MLP neurons of a small language model. Each row is named by its layer, matrix (down: output weights) and neuron, and shows model dimensions 0-95. Each number is 50 + 15 x the weight over its row's rms, rounded and kept within 0 to 99. A neuron's up and down rows have the sign that makes its largest values positive.
A block is one neuron, or neurons of one layer that tend to fire together. Before each block is what it responds to, as a language model described it from the Wikipedia text at the highest values.

Mid-word fragments, Arabic names. Second word pieces inside split words, strongest on the d in Arabic names like Abdullah and Abdul, also Benghazi, thiazyl, attempted, and sentence-initial On.
L6.down106:28 51 59 55 71 70 47 56 59 19 71 46 59 66 75 65 62 50 53 57 63 35 64 65 60 58 58 34 79 64 42 47 48 39 19 55 42 58 69 55 37 67 33 60 67 27 61 50 84 60 87 65 43 52 57 54 43 65 41 65 47 61 52 55 62 52 43 67 49 84 25 63 51 44 55 60 32 64 68 47 39 33 61 42 40 63 67 47 76 38 60 45 65 58 40 49

Word-completing subword pieces. Non-initial word pieces that finish a common word split across tokens, such as plat-form, comm-on, w-omen, m-ust, injur-ies, across varied text.
L3.down163:75 37 35 64 53 56 52 53 46 43 36 52 79 43 44 53 23 61 46 54 53 52 51 29 55 59 27 69 66 48 71 54 49 56 36 76 68 44 45 45 37 43 59 25 70 27 83 80 53 51 52 38 58 68 30 62 56 67 54 61 59 73 05 62 35 47 47 46 80 69 70 47 50 32 54 52 40 74 42 45 62 84 54 25 64 67 37 45 41 47 60 60 78 26 30 50
L3.down178:36 46 60 51 60 45 44 71 24 58 50 79 55 49 68 46 58 65 67 45 62 57 50 55 41 25 49 52 41 56 38 47 41 77 68 39 12 60 52 36 60 28 51 45 61 55 48 42 49 87 29 48 37 45 44 28 77 38 32 72 32 43 43 47 59 66 85 57 90 55 65 52 68 19 78 41 65 54 15 37 68 28 58 57 41 50 51 27 51 47 47 18 52 84 44 30
L3.down220:55 38 30 38 59 24 53 54 48 44 45 69 57 41 38 16 68 34 60 61 82 89 45 48 54 36 57 46 73 51 64 51 66 64 49 20 63 30 43 35 37 52 35 50 81 49 51 43 35 52 43 31 65 61 26 48 48 31 62 63 66 69 60 55 56 44 42 75 49 70 16 67 56 33 52 35 25 50 77 68 47 55 56 73 68 52 68 77 43 50 49 64 50 30 11 46
L3.down242:42 54 58 57 55 34 58 46 40 41 62 42 61 46 40 81 27 33 44 52 59 84 53 57 35 55 34 66 49 45 65 61 36 53 55 48 53 34 29 64 54 54 18 40 41 59 21 48 65 89 47 33 27 65 58 67 68 31 47 45 41 45 47 63 39 62 54 39 63 35 54 37 47 48 73 39 74 43 25 36 36 46 98 66 57 78 53 57 70 67 50 42 52 75 60 54
L3.down528:38 53 44 49 50 66 61 55 16 50 51 58 60 69 54 28 39 62 50 58 63 36 41 38 51 32 37 30 38 50 83 58 36 33 59 30 59 78 52 28 55 59 48 66 64 49 41 64 67 60 37 28 80 64 45 49 62 24 52 50 35 41 66 60 45 68 65 42 35 56 62 64 71 29 55 36 42 53 39 63 53 38 61 56 58 71 24 59 42 34 52 44 42 54 12 56
L3.down612:29 72 42 67 44 50 26 37 59 39 34 43 52 14 71 63 27 67 67 15 58 65 21 38 57 74 58 63 37 57 48 32 25 38 53 52 47 24 75 34 17 52 27 41 43 47 35 57 54 47 59 42 47 72 54 46 50 53 34 47 25 53 50 51 59 49 54 60 61 75 35 54 52 29 67 60 71 52 55 51 35 63 63 49 56 65 57 66 51 31 52 41 33 69 92 28
L3.down654:27 54 39 44 30 37 54 62 44 48 74 79 55 61 51 69 55 64 39 56 11 39 43 38 50 38 54 55 63 43 42 25 80 41 64 46 76 46 22 47 16 50 63 61 39 51 50 48 64 42 60 35 56 32 47 76 48 32 25 50 41 29 43 88 57 40 92 43 56 48 46 33 53 42 51 27 42 37 52 50 49 50 61 48 64 30 52 56 34 36 60 39 50 35 18 52
L3.down671:41 17 24 71 39 26 46 47 54 32 59 52 46 47 44 42 55 53 50 54 25 45 40 46 44 44 61 68 86 60 42 47 74 67 43 63 29 34 76 54 54 44 49 75 59 51 55 66 61 87 52 31 33 59 51 51 38 55 27 65 84 54 53 69 27 72 51 42 48 55 61 72 66 42 65 76 60 70 40 60 51 67 57 52 55 41 43 37 40 48 61 28 63 65 30 55

Mid-word subword fragments. Middle pieces of words split into several tokens, right after the opening letters, like midd-le, mo-le-cular, M-ack-ie, gu-it-arist, mostly names and uncommon words.
L6.down521:63 42 53 49 64 66 60 58 46 73 72 35 54 39 44 29 41 32 58 74 29 27 63 63 53 29 57 53 41 57 75 35 60 60 54 55 76 54 24 38 46 42 59 18 70 69 48 47 59 45 43 36 47 39 64 97 50 29 33 40 42 42 70 30 50 38 36 46 37 40 36 59 17 49 64 65 56 01 85 76 39 49 51 66 66 52 78 69 52 74 43 39 30 54 19 37

Mid-word letter fragments. Short word-piece tokens in the middle of a split word, strongest on the "d" in Arabic names like Abdullah, Abdul, Abdo; also hy-d-raulic, Bagh-d-ad, sp-at-ial.
L5.down72:46 46 67 65 59 65 60 31 54 67 52 61 57 58 40 74 21 84 53 44 40 57 43 68 56 53 11 44 46 82 35 47 54 56 70 39 52 49 73 62 45 45 55 54 57 26 46 50 43 38 43 69 54 71 70 55 23 53 25 46 41 39 55 48 45 59 37 28 62 43 54 50 55 54 45 55 56 39 66 58 69 33 22 42 51 64 34 61 45 48 61 36 38 76 48 41
L5.down119:60 36 69 53 65 52 47 73 60 66 28 65 56 58 81 08 47 62 29 62 44 46 46 48 31 70 35 62 45 49 47 74 54 46 77 51 54 37 37 59 45 59 48 45 47 49 55 20 57 45 56 61 67 45 45 46 36 43 45 59 55 60 56 49 56 63 36 50 63 45 72 34 64 51 40 52 46 40 55 53 34 31 87 74 61 62 31 54 44 21 48 41 39 32 79 60
L5.down449:47 54 64 41 31 61 26 67 52 60 31 53 67 32 35 25 58 36 50 57 73 52 55 62 63 47 51 39 60 33 41 34 59 49 32 45 41 33 20 20 56 75 53 70 53 56 55 79 63 36 31 50 52 47 62 58 68 73 64 46 22 62 72 46 23 25 76 33 40 65 62 63 46 47 36 37 25 53 43 53 64 47 55 30 36 55 56 53 45 83 57 56 44 45 37 30
L5.down582:48 56 39 60 46 44 40 54 77 65 50 37 55 27 36 28 43 41 78 40 37 54 46 40 49 48 34 50 70 32 14 43 35 49 59 70 49 51 59 60 48 76 33 48 48 58 34 63 26 57 45 87 61 48 47 51 55 47 44 59 23 46 55 39 50 44 60 45 60 26 69 22 85 78 32 27 36 36 46 70 45 68 37 76 56 46 55 59 73 62 42 27 54 33 63 50
L5.down593:54 56 33 54 60 39 46 26 56 58 51 30 51 46 66 48 46 34 44 17 67 72 20 52 71 52 42 68 86 47 49 33 42 63 51 45 70 53 68 42 20 72 46 75 14 35 42 43 42 40 64 35 61 50 51 15 44 43 42 64 36 43 22 60 53 60 73 65 47 79 38 14 70 56 37 48 41 56 68 54 29 39 67 11 35 42 51 65 53 51 50 54 70 67 52 39
L5.down660:58 50 36 80 37 65 40 25 62 37 39 46 26 54 73 37 42 26 76 44 61 62 56 55 53 50 56 49 53 44 56 34 52 47 55 51 59 62 64 33 34 45 50 43 60 39 72 70 40 56 45 57 37 54 60 40 46 65 70 51 52 88 67 55 31 36 47 36 63 61 64 32 58 63 38 47 62 31 59 30 43 53 51 55 53 85 33 66 50 50 35 57 38 70 62 52
L5.down677:29 72 53 68 52 61 59 37 70 28 31 35 41 42 54 38 46 34 46 68 79 47 59 58 71 38 32 66 26 64 37 39 51 28 43 51 37 49 58 38 31 52 46 66 31 46 55 42 60 55 63 54 81 63 19 46 36 12 32 10 40 53 56 57 59 51 61 59 51 99 39 50 48 44 49 43 42 64 28 30 21 65 56 24 45 65 56 69 22 31 42 58 73 44 61 53
L5.down692:38 52 39 53 39 43 59 65 34 53 56 42 45 57 69 50 65 27 47 54 53 24 63 49 59 34 80 44 53 39 33 36 61 45 45 51 72 28 57 56 26 54 35 43 52 58 51 35 48 28 26 56 45 23 56 90 46 65 26 18 78 39 36 71 60 56 52 57 58 34 59 31 44 53 62 52 25 60 60 61 23 59 54 51 43 56 62 57 56 30 54 52 49 50 43 67

Word-completing final pieces. Closing sub-word pieces that finish a word split across tokens, especially batt-le, bott-le, gunsh-ot, sh-ip, m-ix, and endings of names like Hight-ow-er.
L5.down17:52 48 51 64 36 37 34 60 50 43 41 55 57 39 78 48 60 36 39 62 41 74 47 69 56 40 60 53 33 41 49 37 48 34 73 67 52 68 66 55 70 34 75 40 66 39 60 48 38 48 36 60 53 50 39 47 52 28 55 45 33 45 59 38 53 42 74 92 39 61 43 39 41 46 60 61 43 37 41 58 44 45 53 66 52 29 66 61 41 27 75 43 55 38 47 65
L5.down62:42 55 51 27 40 38 34 51 63 55 59 62 46 51 24 41 69 30 58 27 19 57 70 46 58 63 43 60 61 51 45 30 65 75 46 40 31 56 35 42 77 40 62 42 28 69 57 33 36 48 19 36 50 51 65 66 54 36 47 61 63 30 37 75 59 68 71 41 52 58 69 30 44 25 41 44 61 31 48 41 61 22 76 49 49 54 58 60 56 58 44 50 63 71 46 33
L5.down102:46 51 73 43 75 44 40 50 57 31 72 44 56 64 34 35 37 35 18 43 67 61 79 33 55 46 49 66 52 34 45 39 30 65 72 65 42 61 58 30 37 82 42 58 61 59 45 70 52 54 04 32 33 33 62 47 44 38 48 54 46 54 13 25 46 23 43 56 69 40 62 79 73 52 49 34 72 53 42 50 32 37 47 80 45 48 36 48 31 61 59 23 39 49 28 61
L5.down173:34 65 52 45 84 38 53 47 44 46 49 44 42 40 41 68 73 48 59 49 51 67 65 61 45 54 60 64 59 57 51 20 46 37 35 39 44 42 47 68 32 42 64 47 38 65 42 61 47 60 62 61 94 43 30 19 38 42 63 39 34 40 45 48 43 35 33 59 45 34 06 43 50 38 41 80 69 28 46 71 62 39 52 57 44 44 67 51 59 48 37 28 32 26 63 73
L5.down234:46 48 73 42 35 58 80 38 53 42 31 41 51 99 47 48 50 45 50 39 61 54 65 53 31 47 50 41 48 27 57 54 66 50 73 34 50 47 50 16 66 67 66 24 69 52 60 45 34 76 52 56 53 48 52 58 55 54 53 55 44 67 39 62 64 30 55 36 46 52 42 25 42 76 49 56 54 80 58 51 51 73 36 56 45 44 57 37 40 56 31 65 52 61 07 61
L5.down261:59 55 67 82 45 44 48 58 18 63 47 47 66 23 48 34 47 38 49 58 69 61 63 71 45 55 25 49 50 25 66 55 53 47 53 39 20 76 66 56 53 42 50 53 49 51 50 40 55 18 65 64 46 48 64 37 37 61 53 75 83 47 41 32 47 19 60 34 69 66 38 33 48 51 71 53 57 51 19 56 42 53 65 80 56 39 22 51 43 74 47 44 48 51 64 56
L5.down463:29 47 46 27 54 70 46 48 53 68 86 41 56 37 28 50 54 62 47 63 23 66 48 59 48 50 72 86 68 49 68 30 23 53 38 65 62 61 61 51 66 87 37 44 36 49 34 65 66 42 73 49 33 55 51 45 42 61 47 60 73 21 31 35 63 74 37 58 54 84 47 43 66 59 32 54 52 56 48 58 58 27 55 55 76 43 79 41 46 57 67 34 53 45 56 50
L5.down642:40 63 53 43 36 81 87 30 45 17 70 73 85 58 35 64 54 55 52 57 52 77 47 64 42 44 89 55 33 38 44 35 49 65 21 47 76 45 84 42 37 28 41 47 44 55 56 41 53 64 54 34 42 53 48 32 50 64 67 51 46 37 39 43 14 75 43 50 61 59 70 58 11 65 41 28 48 53 57 48 44 63 34 75 45 56 68 49 61 34 49 61 53 54 50 45

Repeated-word continuation pieces. Inner fragments of words already seen earlier in the text, predicting the rest, e.g. Fer-enc-városi, Chev-ro-let, B-urg-undy, h-y-draulic.
L6.down91:51 62 33 58 42 39 42 58 44 46 42 34 36 42 44 41 75 43 38 68 93 32 50 39 62 63 52 56 48 36 57 40 26 60 49 27 62 42 40 43 75 34 56 62 60 55 63 47 68 58 42 71 45 37 60 28 51 43 71 39 54 48 52 24 50 40 88 44 60 32 74 44 69 37 35 23 47 43 63 53 64 52 33 65 75 44 24 39 41 33 41 40 51 20 38 58

Early word-piece continuations. Short word fragments directly after a one- or two-letter word start, inside split words, e.g. cy-t-okine, C-ar-canet, Cel-t-ic, P-e-ople.
L3.down122:66 47 55 37 45 65 50 05 68 70 60 52 49 43 53 43 61 61 57 59 66 45 15 46 75 53 67 38 48 50 26 64 49 38 57 57 52 46 83 62 21 60 30 33 40 44 17 38 55 47 38 54 42 62 57 66 50 55 43 58 46 57 40 53 52 48 31 57 59 58 48 27 49 58 62 53 50 43 56 39 81 35 57 52 58 57 33 52 59 53 47 19 48 46 85 58
L3.down218:74 55 40 36 73 45 41 49 56 69 60 77 72 49 61 49 38 72 53 52 61 64 19 36 55 79 44 33 40 48 30 43 17 62 54 39 60 47 66 39 40 36 72 35 52 75 48 50 53 45 52 57 32 54 42 26 86 65 52 32 76 42 50 36 39 38 67 36 52 80 63 27 35 66 72 49 59 55 68 22 69 36 58 46 63 32 36 46 37 46 61 70 77 76 55 76
L3.down329:49 28 57 46 67 66 21 57 57 54 62 54 36 64 31 60 44 46 55 64 37 52 52 48 52 28 28 34 53 46 48 58 34 33 58 50 24 72 44 52 20 50 47 42 24 19 67 47 46 53 55 47 41 09 52 63 58 68 50 50 53 38 52 30 61 39 79 50 32 55 41 64 28 70 58 39 56 53 38 10 32 70 42 56 94 32 55 79 47 34 69 57 65 55 39 34
L3.down447:55 32 42 49 49 67 66 32 67 43 30 47 62 36 54 49 17 55 54 47 71 41 27 46 25 50 47 48 64 55 51 63 22 32 47 38 43 36 54 59 73 64 48 76 59 65 24 16 24 58 61 63 14 41 46 54 50 32 56 76 70 81 41 72 47 63 37 74 75 50 41 41 55 40 61 35 47 66 44 32 57 47 17 46 77 58 58 48 50 38 52 51 42 72 29 57
L3.down525:68 51 53 43 52 29 79 31 65 51 47 53 33 47 39 51 52 25 38 62 34 45 35 36 61 69 56 44 39 64 38 48 40 38 53 57 52 57 68 48 37 42 77 39 52 46 27 29 50 65 52 48 53 41 58 33 64 55 41 54 73 43 45 68 42 33 75 25 63 67 62 41 57 52 50 55 59 38 41 25 66 45 38 74 62 68 51 58 40 39 54 54 48 61 54 44
L3.down614:54 49 43 54 50 42 53 26 34 64 79 44 75 52 71 55 44 38 42 39 45 50 62 29 47 49 64 52 72 62 60 79 68 49 46 61 39 38 27 34 64 52 42 54 44 39 51 64 72 35 37 75 40 27 41 47 57 34 54 31 65 52 70 40 43 28 50 40 51 42 65 18 61 59 43 37 27 01 60 44 53 65 41 35 56 41 53 53 61 47 52 68 75 39 58 67
L3.down669:66 38 48 59 49 46 36 49 67 52 63 44 58 40 60 58 42 69 30 34 62 70 46 56 48 69 75 44 49 40 66 70 71 79 40 43 52 33 51 64 37 38 58 21 41 24 70 61 34 65 59 58 68 49 32 58 18 20 53 54 55 56 42 65 50 57 68 47 54 64 68 37 44 62 49 43 50 34 32 45 33 43 47 54 66 49 45 76 73 65 54 59 52 71 81 38
L3.down680:30 45 44 25 36 62 53 54 53 57 82 32 55 42 55 45 26 33 63 64 63 71 39 48 58 64 69 53 39 54 46 50 74 52 57 43 38 32 81 58 60 35 30 52 42 46 41 54 70 58 25 74 57 51 45 45 49 09 45 59 50 42 49 49 75 75 66 70 60 81 34 21 36 32 30 06 79 63 47 57 40 55 48 45 42 51 39 44 43 32 68 46 27 65 60 94

Early word-piece letters. Single-letter or short pieces early inside a split word, mostly d or n after an initial capital, as in A|d|ditionally, A|d|ams, recog|n|ised; also "add" before -ed.
L3.down354:72 48 46 55 59 76 55 48 47 50 68 60 59 32 32 76 80 37 64 54 44 64 37 40 52 49 53 34 44 53 55 53 47 66 68 60 52 34 48 51 72 35 60 41 53 57 44 24 42 65 55 82 41 59 52 58 59 49 71 39 31 32 14 51 52 50 38 41 69 45 47 43 32 51 58 66 79 39 57 53 59 41 44 25 73 51 72 56 54 44 76 15 49 49 32 65
L3.down369:74 48 59 67 63 37 35 23 58 74 43 56 43 54 55 36 42 39 37 56 51 45 52 58 52 49 50 48 70 35 53 47 43 55 35 48 65 81 71 68 61 45 29 30 58 49 68 48 49 60 70 54 36 27 62 35 75 53 74 52 56 57 46 57 33 43 63 23 31 40 18 28 68 66 37 54 45 42 24 56 64 69 62 39 37 56 43 53 28 29 59 72 76 41 56 34
L3.down381:40 58 45 50 39 29 52 59 06 76 49 39 48 62 46 76 27 60 57 33 38 35 22 25 54 47 62 46 38 50 51 76 52 83 44 54 25 59 35 40 72 44 35 75 60 56 67 75 67 38 39 49 77 62 44 51 63 54 57 54 50 39 64 52 36 54 51 58 46 68 66 21 46 50 33 28 67 76 34 49 42 20 47 47 46 70 61 70 71 43 43 61 67 61 43 70
L3.down400:30 53 79 65 59 47 60 44 54 62 78 50 43 32 45 54 73 58 52 51 33 37 48 41 63 65 40 52 45 73 42 62 15 61 46 62 54 62 74 65 51 52 38 58 55 56 59 40 52 31 39 33 46 54 33 40 43 73 20 55 64 27 45 28 75 59 43 27 61 59 46 26 53 54 68 65 65 31 44 62 67 39 54 61 53 33 67 45 39 59 36 51 54 64 77 69
L3.down496:57 41 41 34 50 77 24 19 31 67 50 44 67 32 47 48 31 44 41 36 52 58 42 51 77 64 43 44 54 49 49 50 45 45 68 28 50 42 87 64 32 25 38 75 38 60 44 60 31 41 60 92 47 31 24 48 34 66 42 58 70 45 53 37 35 51 40 48 46 41 52 07 30 35 57 54 38 90 62 46 28 62 44 45 28 43 35 29 75 35 52 46 63 41 62 85
L3.down515:28 75 48 44 49 41 40 09 74 50 33 59 50 67 69 86 58 81 49 52 67 43 34 52 23 48 37 32 40 70 36 50 52 43 77 71 35 65 73 73 32 62 42 31 43 44 53 34 30 43 44 42 29 55 42 41 78 46 32 45 52 25 52 25 52 52 56 45 51 62 45 22 48 35 27 25 54 50 33 32 64 44 77 76 46 28 60 52 63 58 67 43 37 59 44 78
L3.down579:46 45 36 68 45 51 64 61 53 48 38 47 36 35 58 50 58 61 51 76 40 59 44 32 53 34 54 57 51 66 37 36 47 49 56 46 38 54 80 52 52 29 62 50 53 47 35 54 46 55 09 67 41 44 58 39 52 39 78 54 61 37 48 62 63 59 34 46 45 57 51 73 58 64 59 54 57 47 22 47 52 66 49 44 34 51 38 35 27 58 56 38 61 46 66 43
L3.down652:36 71 36 32 71 61 32 19 77 67 42 34 51 29 60 29 58 62 23 36 75 39 28 58 58 56 17 64 49 69 57 34 19 44 47 71 34 61 69 81 21 59 29 38 69 58 51 54 21 40 65 73 59 35 46 37 69 47 52 55 50 30 35 65 37 58 74 56 57 42 57 31 46 47 42 50 50 57 25 56 41 40 67 50 40 38 46 50 55 37 48 58 60 39 68 63

Word piece after initial letter. The second piece of a word split after its first consonant, especially after m, M, B or sw, as in m-em-ory, m-om-ents, sw-im, B-rew-ers.
L6.down113:68 36 34 30 47 57 64 73 36 70 39 70 36 50 33 79 51 58 48 30 49 49 41 43 46 57 40 70 58 63 39 52 53 15 46 67 59 49 58 50 49 26 65 47 46 44 51 32 47 41 79 59 41 28 46 63 35 45 32 70 58 52 43 08 30 41 49 56 61 38 57 35 46 43 55 44 53 53 48 79 48 32 73 59 68 33 68 35 40 74 48 58 46 70 45 84

Mid-word fragments. Short word pieces inside partly spelled words, mostly proper names, acronyms and table entries, such as Terra-US-D, Sat-ell-ite, F-er-retti.
L5.down13:50 56 52 62 72 41 25 33 74 39 41 24 49 58 57 58 44 55 62 59 65 54 31 58 61 48 52 63 30 56 30 27 59 41 42 45 61 49 72 47 49 57 46 54 60 26 47 52 68 53 47 42 31 55 43 50 41 45 40 45 60 58 53 41 49 31 79 31 63 63 51 35 32 51 47 60 63 49 54 55 45 45 53 66 39 59 56 53 52 49 15 36 61 39 13 43
L5.down129:47 41 63 47 79 30 78 64 74 87 42 55 36 58 73 43 28 75 46 59 97 47 25 73 60 33 43 51 54 30 49 41 45 36 65 48 54 50 33 45 42 22 57 53 37 55 46 80 48 57 55 57 33 42 50 30 37 57 64 42 61 48 58 56 40 37 63 48 60 60 42 58 43 68 44 28 62 63 40 41 69 58 37 79 44 73 45 77 43 25 43 26 52 60 57 58
L5.down267:27 50 34 51 32 64 43 47 48 50 55 47 41 58 55 57 22 31 78 51 70 67 29 55 25 34 36 38 72 41 41 27 57 35 36 53 42 38 40 43 44 43 49 68 47 40 50 28 48 62 41 67 46 19 29 39 65 42 36 49 51 65 17 58 39 43 43 48 54 49 45 12 49 70 57 34 51 38 58 60 40 68 42 31 57 40 56 49 57 62 46 31 51 66 01 73
L5.down280:83 70 62 61 54 51 41 33 43 44 49 48 35 50 27 50 18 61 46 32 75 16 38 63 38 49 67 58 26 55 38 34 56 49 63 51 45 35 41 39 58 35 45 58 95 41 51 56 69 62 55 37 43 34 52 58 42 54 53 45 59 44 47 36 73 44 59 46 40 54 53 46 33 53 42 63 80 47 49 59 75 66 40 77 42 71 37 70 59 27 35 38 66 16 42 73
L5.down289:50 36 51 73 46 30 49 47 16 65 80 47 50 80 55 35 41 52 38 49 37 56 63 39 69 24 56 61 33 34 63 30 73 46 41 36 47 70 69 40 85 39 30 57 25 44 27 53 37 57 62 44 73 32 38 55 41 49 41 55 46 56 70 63 56 32 81 51 64 61 58 43 43 20 42 60 40 58 62 47 51 48 43 42 32 33 66 65 65 51 18 32 51 25 23 39
L5.down422:62 38 37 45 56 53 40 36 42 73 60 53 37 51 46 67 55 63 63 50 46 53 57 80 27 45 57 73 06 32 52 51 64 41 50 54 63 36 45 46 51 51 66 46 52 56 35 55 65 91 46 45 44 55 40 38 53 23 60 51 69 63 49 66 29 33 73 27 66 05 62 44 36 42 43 32 60 54 64 57 38 61 47 65 53 54 37 61 57 37 49 37 63 53 31 61
L5.down457:42 61 47 53 58 41 37 77 40 57 82 42 42 49 52 24 47 49 73 29 72 43 31 39 16 45 71 54 34 45 41 57 41 07 53 48 59 73 57 64 43 56 67 62 59 50 28 60 42 47 50 65 59 41 50 53 45 69 22 47 65 63 55 47 71 38 62 45 63 31 56 53 64 63 56 40 40 49 73 63 52 61 61 56 57 49 52 72 69 49 42 58 62 72 36 61
L5.down559:56 63 42 64 62 31 42 37 12 56 60 49 53 59 67 50 46 32 32 49 87 59 46 41 72 44 64 48 52 40 61 52 60 24 40 64 32 49 46 29 73 30 57 61 64 36 45 84 75 62 44 56 22 56 59 58 55 52 51 60 46 42 70 55 63 34 86 34 57 47 24 40 55 70 73 56 38 61 46 61 61 54 57 57 51 50 50 63 76 36 47 35 66 45 26 63

Word piece after initial letter. Second word piece of a word split after its first letter, mostly m or M, as in M-y, m-ysterious, M-eaning, m-osque, W-edding.
L3.down159:48 33 65 71 69 69 51 69 50 52 64 59 64 36 36 63 65 35 46 62 46 71 14 90 63 57 55 43 60 43 52 61 58 59 34 14 25 52 51 60 35 50 34 53 50 51 47 49 58 68 47 51 44 53 46 29 52 58 69 46 40 37 43 76 30 53 61 60 46 43 53 17 51 45 39 51 34 53 50 74 51 47 61 37 65 06 45 56 31 63 53 41 39 61 91 47
L3.down260:55 43 41 68 43 46 50 51 75 60 40 41 74 64 32 55 68 53 48 60 37 46 52 64 58 57 56 45 65 43 73 97 61 56 64 32 36 47 11 34 21 70 56 51 42 42 41 70 40 20 34 53 73 69 67 60 33 57 61 57 56 43 69 63 55 55 67 60 47 53 61 53 65 66 61 36 39 44 44 39 45 58 40 35 76 39 57 56 34 51 41 47 17 41 35 44
L3.down261:30 43 49 68 52 47 49 65 48 41 75 39 59 41 38 42 34 47 37 81 40 66 58 45 35 43 22 48 40 53 36 69 43 65 66 58 24 41 19 30 41 83 66 65 29 71 53 43 57 62 39 45 43 46 23 73 32 63 60 56 45 56 64 48 64 85 62 53 35 56 62 04 32 68 36 38 41 47 41 51 46 70 21 39 56 22 52 39 51 40 80 58 42 45 23 82
L3.down338:48 79 26 58 66 20 59 64 46 50 70 60 36 26 39 37 64 62 29 54 65 43 35 19 43 43 23 41 63 62 54 39 31 79 42 46 35 55 28 61 55 61 58 46 58 56 67 41 63 55 62 55 51 72 64 53 45 63 41 54 61 29 34 62 52 64 47 50 45 46 58 54 56 22 49 38 62 80 23 26 51 34 50 37 43 22 62 39 44 54 43 34 50 58 76 18
L3.down367:66 21 42 51 40 47 31 49 39 38 50 28 52 49 57 44 53 57 37 35 60 36 16 52 44 55 56 33 40 42 60 39 44 56 46 60 39 57 55 71 45 57 58 57 49 51 40 40 66 50 35 53 46 76 54 52 60 40 32 43 52 64 44 56 31 61 62 41 58 36 54 00 49 69 28 51 65 52 34 61 59 53 68 54 15 46 31 55 46 42 49 42 34 76 59 53
L3.down428:36 52 50 58 52 38 61 55 29 83 39 49 34 59 64 50 30 84 52 33 47 57 58 45 40 28 52 44 40 25 46 53 28 59 61 83 43 42 47 43 51 31 44 33 56 56 55 48 52 38 44 46 58 43 36 62 52 50 55 29 34 37 66 42 42 62 61 47 54 56 57 30 59 57 37 56 59 33 68 39 39 41 59 41 68 17 28 60 44 54 23 39 42 65 87 74
L3.down468:46 42 56 48 47 29 34 41 27 57 58 43 54 53 57 50 24 68 32 76 43 73 46 32 55 32 25 39 67 68 34 46 60 71 73 37 12 53 80 61 52 48 48 55 32 37 32 58 47 31 57 73 24 57 66 64 55 60 51 49 64 45 46 57 46 69 53 43 79 64 51 27 54 51 33 48 59 50 36 28 51 46 41 33 21 38 37 52 55 69 54 48 42 64 95 50
L3.down603:47 40 29 76 44 32 46 59 82 52 54 49 37 35 42 47 62 76 38 70 58 53 57 53 69 30 48 45 63 73 65 53 31 35 74 46 62 50 89 34 30 56 68 62 27 65 53 61 33 63 33 48 29 54 79 27 59 48 53 51 43 55 46 63 52 72 73 47 65 74 66 92 39 42 58 52 37 57 56 40 70 37 38 26 57 50 50 48 38 60 36 48 43 74 89 53

Word continuation after m/w. Second word-piece right after an initial "m"/"M" or "w"/"W" fragment, completing words like W-omen, m-otor, M-ary, m-other, m-elodic.
L5.down112:73 28 59 57 62 68 43 74 26 73 52 45 42 57 45 66 39 52 79 54 40 43 36 27 40 39 15 15 80 58 41 50 37 66 51 55 70 47 64 54 77 38 53 50 59 70 57 35 32 58 40 35 33 48 29 39 56 33 56 61 66 41 40 47 62 65 48 91 53 20 56 20 60 55 72 56 56 62 30 57 43 63 38 61 36 38 80 45 75 53 43 60 55 53 41 59
L5.down141:42 62 70 65 62 50 48 44 35 46 46 52 70 40 38 23 81 50 47 42 57 48 51 38 66 15 41 32 39 36 39 20 36 55 35 77 34 74 27 49 39 39 34 63 59 46 41 44 40 48 64 48 58 80 88 59 65 67 48 47 57 45 42 38 69 42 37 39 43 58 43 77 62 70 74 62 63 53 41 51 39 42 68 48 61 76 68 53 46 61 36 48 57 39 23 49
L5.down201:53 60 72 67 49 75 30 56 50 62 57 33 42 49 61 64 67 50 50 28 44 68 83 25 42 48 47 44 50 55 56 23 50 57 57 62 67 90 64 57 30 41 64 28 40 34 75 36 59 57 55 53 66 54 36 29 42 53 76 29 66 60 38 37 39 51 46 68 35 38 48 18 50 59 33 50 65 39 41 58 57 58 45 48 31 27 68 54 84 47 55 56 61 59 68 58
L5.down311:33 45 59 60 64 60 87 52 29 40 42 30 62 40 57 67 50 50 92 46 59 70 37 63 53 74 48 43 61 71 28 50 40 65 50 57 50 44 65 54 60 45 45 65 32 29 35 56 37 43 86 64 56 67 16 62 59 72 54 35 50 43 67 44 74 47 66 42 54 49 48 70 37 33 55 23 37 75 48 45 54 49 57 22 57 63 69 64 66 70 41 39 54 77 27 60
L5.down335:45 76 53 66 41 39 69 67 60 58 54 47 25 62 51 54 29 56 53 53 36 25 66 28 50 35 43 41 20 18 54 67 74 88 54 48 53 61 35 44 65 39 49 41 59 74 53 52 30 37 63 29 49 38 43 35 41 39 62 66 49 62 58 55 66 85 26 59 61 57 82 38 73 60 46 51 39 21 55 54 67 11 65 47 64 28 68 33 63 45 41 41 67 52 57 77
L5.down402:52 52 58 37 72 39 44 50 59 56 65 32 50 49 53 54 39 15 56 37 41 64 34 29 57 23 37 67 49 59 72 50 65 41 45 65 38 49 50 77 51 44 58 41 57 52 64 54 50 29 59 37 66 37 58 72 71 77 22 44 50 63 44 58 50 47 43 82 38 40 40 90 51 55 39 50 57 46 68 43 43 46 31 66 52 24 51 61 38 51 66 41 51 43 50 24
L5.down523:49 62 32 44 24 42 22 59 40 26 56 53 34 54 47 37 84 22 46 60 42 55 50 28 43 26 61 33 60 23 62 56 35 68 78 55 41 58 68 39 54 53 66 38 70 65 70 54 61 63 44 23 30 58 35 40 44 35 24 77 37 27 35 84 68 29 37 28 64 55 51 54 43 38 60 43 68 69 22 58 70 57 51 60 26 41 58 44 47 68 14 50 35 40 38 29
L5.down635:58 29 63 08 40 34 52 38 32 36 48 70 54 68 38 79 21 75 45 45 39 40 23 29 66 87 22 61 37 38 72 39 45 48 53 57 36 25 77 69 59 55 45 47 52 35 53 73 64 58 59 58 33 64 20 69 44 44 66 45 16 45 42 38 40 66 65 56 52 34 63 57 59 61 51 47 32 45 57 62 55 56 54 38 86 59 31 61 55 54 44 53 46 55 04 56